MLP neurons of a small language model. Each row is named by its layer, matrix (up: input weights; down: output weights) and neuron, and shows model dimensions 96-159. Each number is 200 + 40 x the weight over its row's rms, rounded and kept within 0 to 999.
Before each neuron's rows, "fires after" lists the tokens most often just before its 100 highest values on Wikipedia text that the model never trained on; "fires before" lists the tokens most often just after its 100 highest values on Wikipedia text that the model never trained on.

fires after: " |", " %", " Votes", " Candidate", " Score"
fires before: " |", "\n", "|", " %", " High", " Votes"
L6.up568,187,250,106,173,173,233,197,201,133,196,246,181,162,198,172,190,200,160,172,210,147,248,270,207,167,132,186,181,197,246,193,177,222,213,174,155,205,169,228,160,127,172,196,249,221,189,246,216,150,186,229,184,281,206,244,95,221,142,216,187,155,202,139,142
L6.down568,186,239,154,227,171,221,203,164,208,239,199,197,172,187,206,244,210,199,186,194,284,186,170,205,276,192,222,193,167,303,152,193,237,194,189,231,216,229,254,242,222,273,232,203,228,215,211,165,178,214,191,216,168,214,219,250,126,252,192,231,202,186,207,171

fires after: "^", "{", "2", " Area", "km", "00"
fires before: "}", "2", "{", "CE", ":"
L8.up126,184,142,175,162,161,201,206,144,168,176,155,231,136,254,204,181,229,214,249,215,157,201,187,159,213,228,190,211,249,217,123,292,165,214,106,201,208,251,179,192,260,238,196,189,126,251,181,155,143,210,205,206,150,175,128,222,208,221,210,185,207,142,211,212
L8.down126,144,204,249,195,76,187,231,133,174,195,167,219,192,205,196,220,283,192,198,182,183,126,185,165,97,205,225,147,182,215,172,161,275,183,189,124,186,190,187,204,185,200,189,230,191,222,165,267,191,247,202,272,239,202,229,106,185,181,168,262,145,163,237,183

fires after: "|", " Sur", " All"
fires before: "-", "s"
L8.up335,165,208,224,194,217,165,198,193,233,268,210,158,138,223,221,208,195,231,271,216,206,299,197,207,229,225,211,194,171,251,178,228,188,163,180,207,167,170,125,158,316,214,188,194,152,265,219,270,212,159,152,214,200,219,177,232,188,197,167,165,150,197,252,180
L8.down335,201,130,226,216,205,230,318,265,211,280,168,156,235,174,236,113,225,195,163,272,224,232,192,216,178,223,305,161,216,164,256,151,112,226,126,173,165,184,210,245,248,183,130,206,174,243,229,151,236,109,181,200,173,144,195,226,224,166,175,252,181,270,207,203

fires after: "-", " (", "|", ":", " |"
fires before: " by", ":", ")", " medal", " |", " directed"
L7.up224,222,221,188,235,184,128,153,271,157,154,261,204,147,245,214,240,226,207,241,185,209,113,200,201,167,216,134,210,212,170,297,208,213,298,171,159,166,226,184,171,268,183,224,229,210,191,239,292,169,171,213,157,230,281,230,214,124,169,197,235,145,245,167,134
L7.down224,264,215,149,200,203,256,162,161,316,143,200,233,232,162,167,182,198,163,186,267,256,166,222,143,119,167,240,273,198,256,258,291,198,230,209,256,151,202,165,246,158,226,170,260,243,192,237,211,249,170,227,151,220,223,156,182,289,166,148,175,233,258,230,221

fires after: " (", "–", " Tour", " in", "-", "\n\n"
fires before: ")", "\n", ":", ",", ".", " |"
L2.up581,172,241,220,190,215,180,198,206,65,200,171,227,222,223,207,209,138,215,186,167,207,282,225,173,244,226,254,239,152,227,236,189,197,172,127,217,189,206,214,214,209,215,218,232,166,169,162,205,214,129,169,191,257,197,208,226,158,320,254,216,228,140,244,171
L2.down581,191,191,202,208,220,194,265,170,183,234,214,130,213,130,161,259,197,181,148,160,250,159,179,219,185,218,178,317,216,174,230,257,206,235,170,128,199,185,89,165,283,190,172,247,230,179,199,249,195,90,202,153,150,149,202,185,224,145,189,202,209,209,249,192

fires after: "\n\n"
fires before: "="
L7.up434,322,188,154,223,246,201,120,151,222,175,229,212,175,202,212,176,163,206,160,245,141,188,204,115,146,161,187,143,278,148,213,192,277,226,200,182,192,225,220,279,230,201,257,121,170,220,241,177,124,216,227,222,209,170,274,195,189,199,197,153,148,201,255,235
L7.down434,257,206,189,159,162,233,164,184,218,215,175,209,170,169,192,259,183,243,153,192,187,181,193,188,243,228,176,223,156,177,204,198,223,171,245,112,203,210,219,225,227,246,218,171,197,214,119,216,254,244,196,203,140,167,227,179,252,149,168,217,181,186,151,188

fires after: "."
fires before: " |", "%", ";"
L7.up541,157,193,244,202,217,198,185,115,247,158,264,201,165,184,214,193,209,222,194,108,265,265,199,194,153,206,184,196,170,220,215,219,205,221,223,226,210,272,195,215,208,220,263,257,209,158,200,175,236,221,145,182,170,192,182,226,191,205,201,203,202,128,205,234
L7.down541,178,198,227,188,161,259,188,90,206,180,190,144,219,191,166,189,216,200,206,238,224,191,242,106,196,229,287,206,167,220,223,182,170,156,185,174,217,190,210,228,256,220,248,245,198,238,143,162,235,199,191,183,230,265,126,208,173,215,183,208,168,200,205,206

fires after: "\n\n", " dr"
fires before: "=", ".", "s"
L12.up315,225,183,227,205,260,186,159,127,220,178,272,194,213,203,206,188,237,212,132,209,187,144,189,190,223,183,242,181,198,84,222,274,192,238,177,170,181,235,198,175,213,239,186,149,160,171,303,187,188,207,260,145,214,166,197,129,179,225,224,260,231,193,199,279
L12.down315,180,183,169,197,171,241,261,242,169,235,135,185,229,216,218,203,200,272,186,98,237,178,170,284,154,184,250,268,163,192,157,159,132,118,206,247,208,160,166,186,169,192,181,248,204,237,221,233,160,112,193,242,179,221,183,273,202,190,220,157,209,227,205,180

fires after: "."
fires before: " |", "%", " km"
L13.up427,226,242,227,190,161,213,190,200,194,111,156,182,198,187,126,201,255,182,223,192,201,189,180,198,197,253,252,150,157,171,191,181,181,203,202,247,226,300,192,192,236,222,190,130,179,243,215,170,262,243,238,239,265,182,89,230,172,172,181,235,238,180,164,197
L13.down427,270,209,128,201,225,262,225,215,197,227,230,250,248,140,211,280,219,238,141,183,169,237,209,246,269,188,222,263,178,167,209,194,126,168,177,254,236,230,243,204,173,248,175,213,191,262,241,213,225,159,208,124,174,209,143,245,201,175,231,202,130,206,260,214

fires after: " (", " |", " \""
fires before: ")", " -", " |", "."
L5.up273,100,204,219,238,207,207,134,223,164,241,129,216,148,270,214,194,177,140,203,277,214,193,167,200,127,219,176,189,193,234,237,152,202,207,198,191,238,213,147,237,245,234,213,241,251,197,172,173,201,179,237,155,189,240,229,167,171,186,189,288,207,246,205,240
L5.down273,286,205,155,228,165,211,197,214,173,176,222,235,219,197,236,226,293,201,193,216,243,173,236,229,229,172,148,112,171,250,253,138,248,177,202,187,185,223,134,188,219,222,248,188,283,102,251,118,201,214,240,149,245,219,174,235,165,174,247,116,237,165,184,161

fires after: "|", " Ro"
fires before: "-"
L9.up129,229,207,168,192,301,181,213,161,291,213,163,168,199,132,166,149,255,220,229,134,133,213,263,234,192,164,200,177,202,204,186,186,205,244,177,155,255,177,252,181,286,132,166,218,173,203,152,201,185,180,153,277,206,236,224,214,177,171,98,302,261,172,174,208
L9.down129,159,233,165,192,126,253,207,198,182,214,177,143,255,243,177,212,214,197,220,232,210,197,150,278,177,195,172,142,204,192,218,206,223,206,150,244,215,343,214,213,183,208,200,177,258,229,187,198,191,173,268,176,148,203,145,245,286,151,193,286,242,114,230,135

fires after: "^", " km", "2", "-", "km"
fires before: "{", "2", "^", ")"
L3.up281,249,177,158,155,214,196,191,194,85,200,190,281,246,193,229,196,217,211,165,154,190,224,304,140,227,165,140,190,186,156,178,119,266,307,176,189,187,224,165,197,290,148,204,168,155,252,249,151,210,252,248,164,169,164,225,202,175,234,164,180,179,198,202,214
L3.down281,207,175,172,169,199,135,236,129,148,302,140,253,181,266,187,229,151,206,165,168,178,249,232,249,193,203,156,154,164,208,175,207,165,145,220,163,135,165,186,212,154,196,230,191,263,210,120,187,209,265,239,266,178,159,186,230,256,219,225,213,127,302,152,135

fires after: "|", "-"
fires before: "-"
L14.up215,188,242,195,227,206,171,245,242,220,330,246,177,269,220,174,186,241,212,228,193,128,196,204,272,241,163,218,209,195,198,222,201,168,210,212,285,192,199,220,186,190,152,148,251,189,243,203,262,210,203,213,222,209,215,203,130,269,208,199,237,180,168,165,184
L14.down215,174,153,234,232,125,223,183,204,236,236,188,124,241,190,175,162,172,121,245,210,153,228,191,137,204,240,173,140,232,213,158,237,191,120,172,207,215,181,269,248,210,243,123,172,194,193,191,175,221,149,187,250,272,228,187,126,231,193,180,233,183,213,208,239

fires after: "|", "."
fires before: "-"
L10.up638,184,187,169,241,188,156,236,220,192,283,229,150,202,241,207,192,196,270,304,146,150,282,228,245,189,168,257,163,257,202,197,226,212,221,220,234,249,230,246,222,258,221,158,195,203,233,136,221,172,191,185,248,190,206,246,220,209,152,209,196,179,138,234,112
L10.down638,185,106,191,156,134,231,193,216,237,270,214,197,239,254,207,158,197,299,283,267,245,180,162,209,156,132,147,240,216,189,212,183,157,207,153,246,136,181,189,169,156,264,122,193,234,194,164,183,207,224,249,228,224,203,244,210,171,191,266,182,94,147,191,196

fires after: "=", "|", " =", " te", " |"
fires before: "\n\n", "|", "\n", "ora", "=", " |"
L13.up404,148,270,212,163,167,190,144,160,197,201,208,176,222,149,156,253,177,195,250,307,134,180,219,151,200,176,219,141,226,226,218,229,156,256,161,187,256,183,268,210,213,152,236,136,170,149,219,176,208,172,189,208,270,205,160,154,233,188,214,261,183,230,204,169
L13.down404,238,134,278,230,212,262,120,133,234,187,214,191,174,184,166,296,133,272,242,163,154,158,196,189,186,244,177,239,165,190,217,171,197,147,262,267,148,206,178,212,169,191,213,201,165,176,209,172,121,214,130,191,195,220,194,190,250,244,185,275,234,149,136,206

fires after: "{", "^", "(", " ("
fires before: "}", "2", ")", ",", ".", "–"
L9.up293,239,237,212,162,239,191,236,193,188,241,181,134,210,179,170,103,223,97,257,147,196,204,214,133,211,197,289,200,138,132,220,247,192,189,157,193,226,156,240,134,253,254,106,233,116,245,220,234,231,183,188,212,284,201,281,157,243,267,172,197,203,227,210,220
L9.down293,240,228,294,221,195,222,139,179,173,170,219,217,226,187,211,230,264,213,186,199,193,187,228,219,239,198,199,162,210,105,181,143,247,252,206,233,179,282,226,173,163,196,302,225,175,174,206,198,217,233,250,205,202,196,186,277,232,192,195,251,226,162,268,161

fires after: " |", " /", ":"
fires before: " |", " (", "0", " /", ".", "–"
L6.up120,173,171,207,227,173,171,190,203,209,141,229,247,199,138,146,161,153,221,257,242,244,215,184,135,203,180,234,173,214,214,186,188,256,231,253,229,249,267,176,199,212,186,308,221,168,266,168,103,209,288,266,174,172,278,272,234,134,211,211,171,218,242,240,211
L6.down120,242,115,219,208,147,284,224,251,143,258,222,176,228,275,152,255,187,185,246,204,198,225,235,212,148,188,196,154,87,214,155,263,153,198,214,225,218,216,150,229,212,201,150,171,268,195,148,147,195,189,247,219,200,206,200,211,219,180,201,224,226,213,174,204

fires after: ".", "="
fires before: " |", "%", " that", ";", " on"
L11.up326,181,213,167,211,214,159,184,165,239,177,232,206,235,246,165,214,194,239,233,135,162,227,209,202,227,214,166,159,203,201,144,242,179,153,193,218,232,282,153,175,248,166,181,203,131,210,153,183,225,207,154,189,201,232,197,191,286,187,204,159,222,157,172,151
L11.down326,256,138,230,215,183,221,230,158,222,193,211,130,204,187,204,220,134,236,103,237,264,190,228,208,127,185,250,218,222,226,207,163,178,164,218,228,251,200,127,183,226,192,234,204,139,171,144,171,219,266,114,193,145,208,205,217,266,187,162,228,110,266,268,240

fires after: "|", "-", "\n", " (", "°"
fires before: " |", ":", ".", ")", "′"
L15.up183,210,201,184,225,160,194,186,177,208,236,270,186,212,175,253,235,241,216,191,204,205,218,158,268,203,179,294,146,162,241,281,199,177,252,197,124,249,220,162,168,233,265,213,201,167,139,211,186,179,152,144,207,213,220,195,162,231,225,225,291,239,162,210,203
L15.down183,198,245,187,142,238,222,139,178,176,119,112,126,188,249,217,217,216,191,116,196,102,192,167,207,219,236,195,272,168,263,236,292,216,184,228,202,201,116,154,177,266,208,214,200,231,100,225,160,183,258,187,201,205,240,185,143,228,221,143,172,201,171,176,198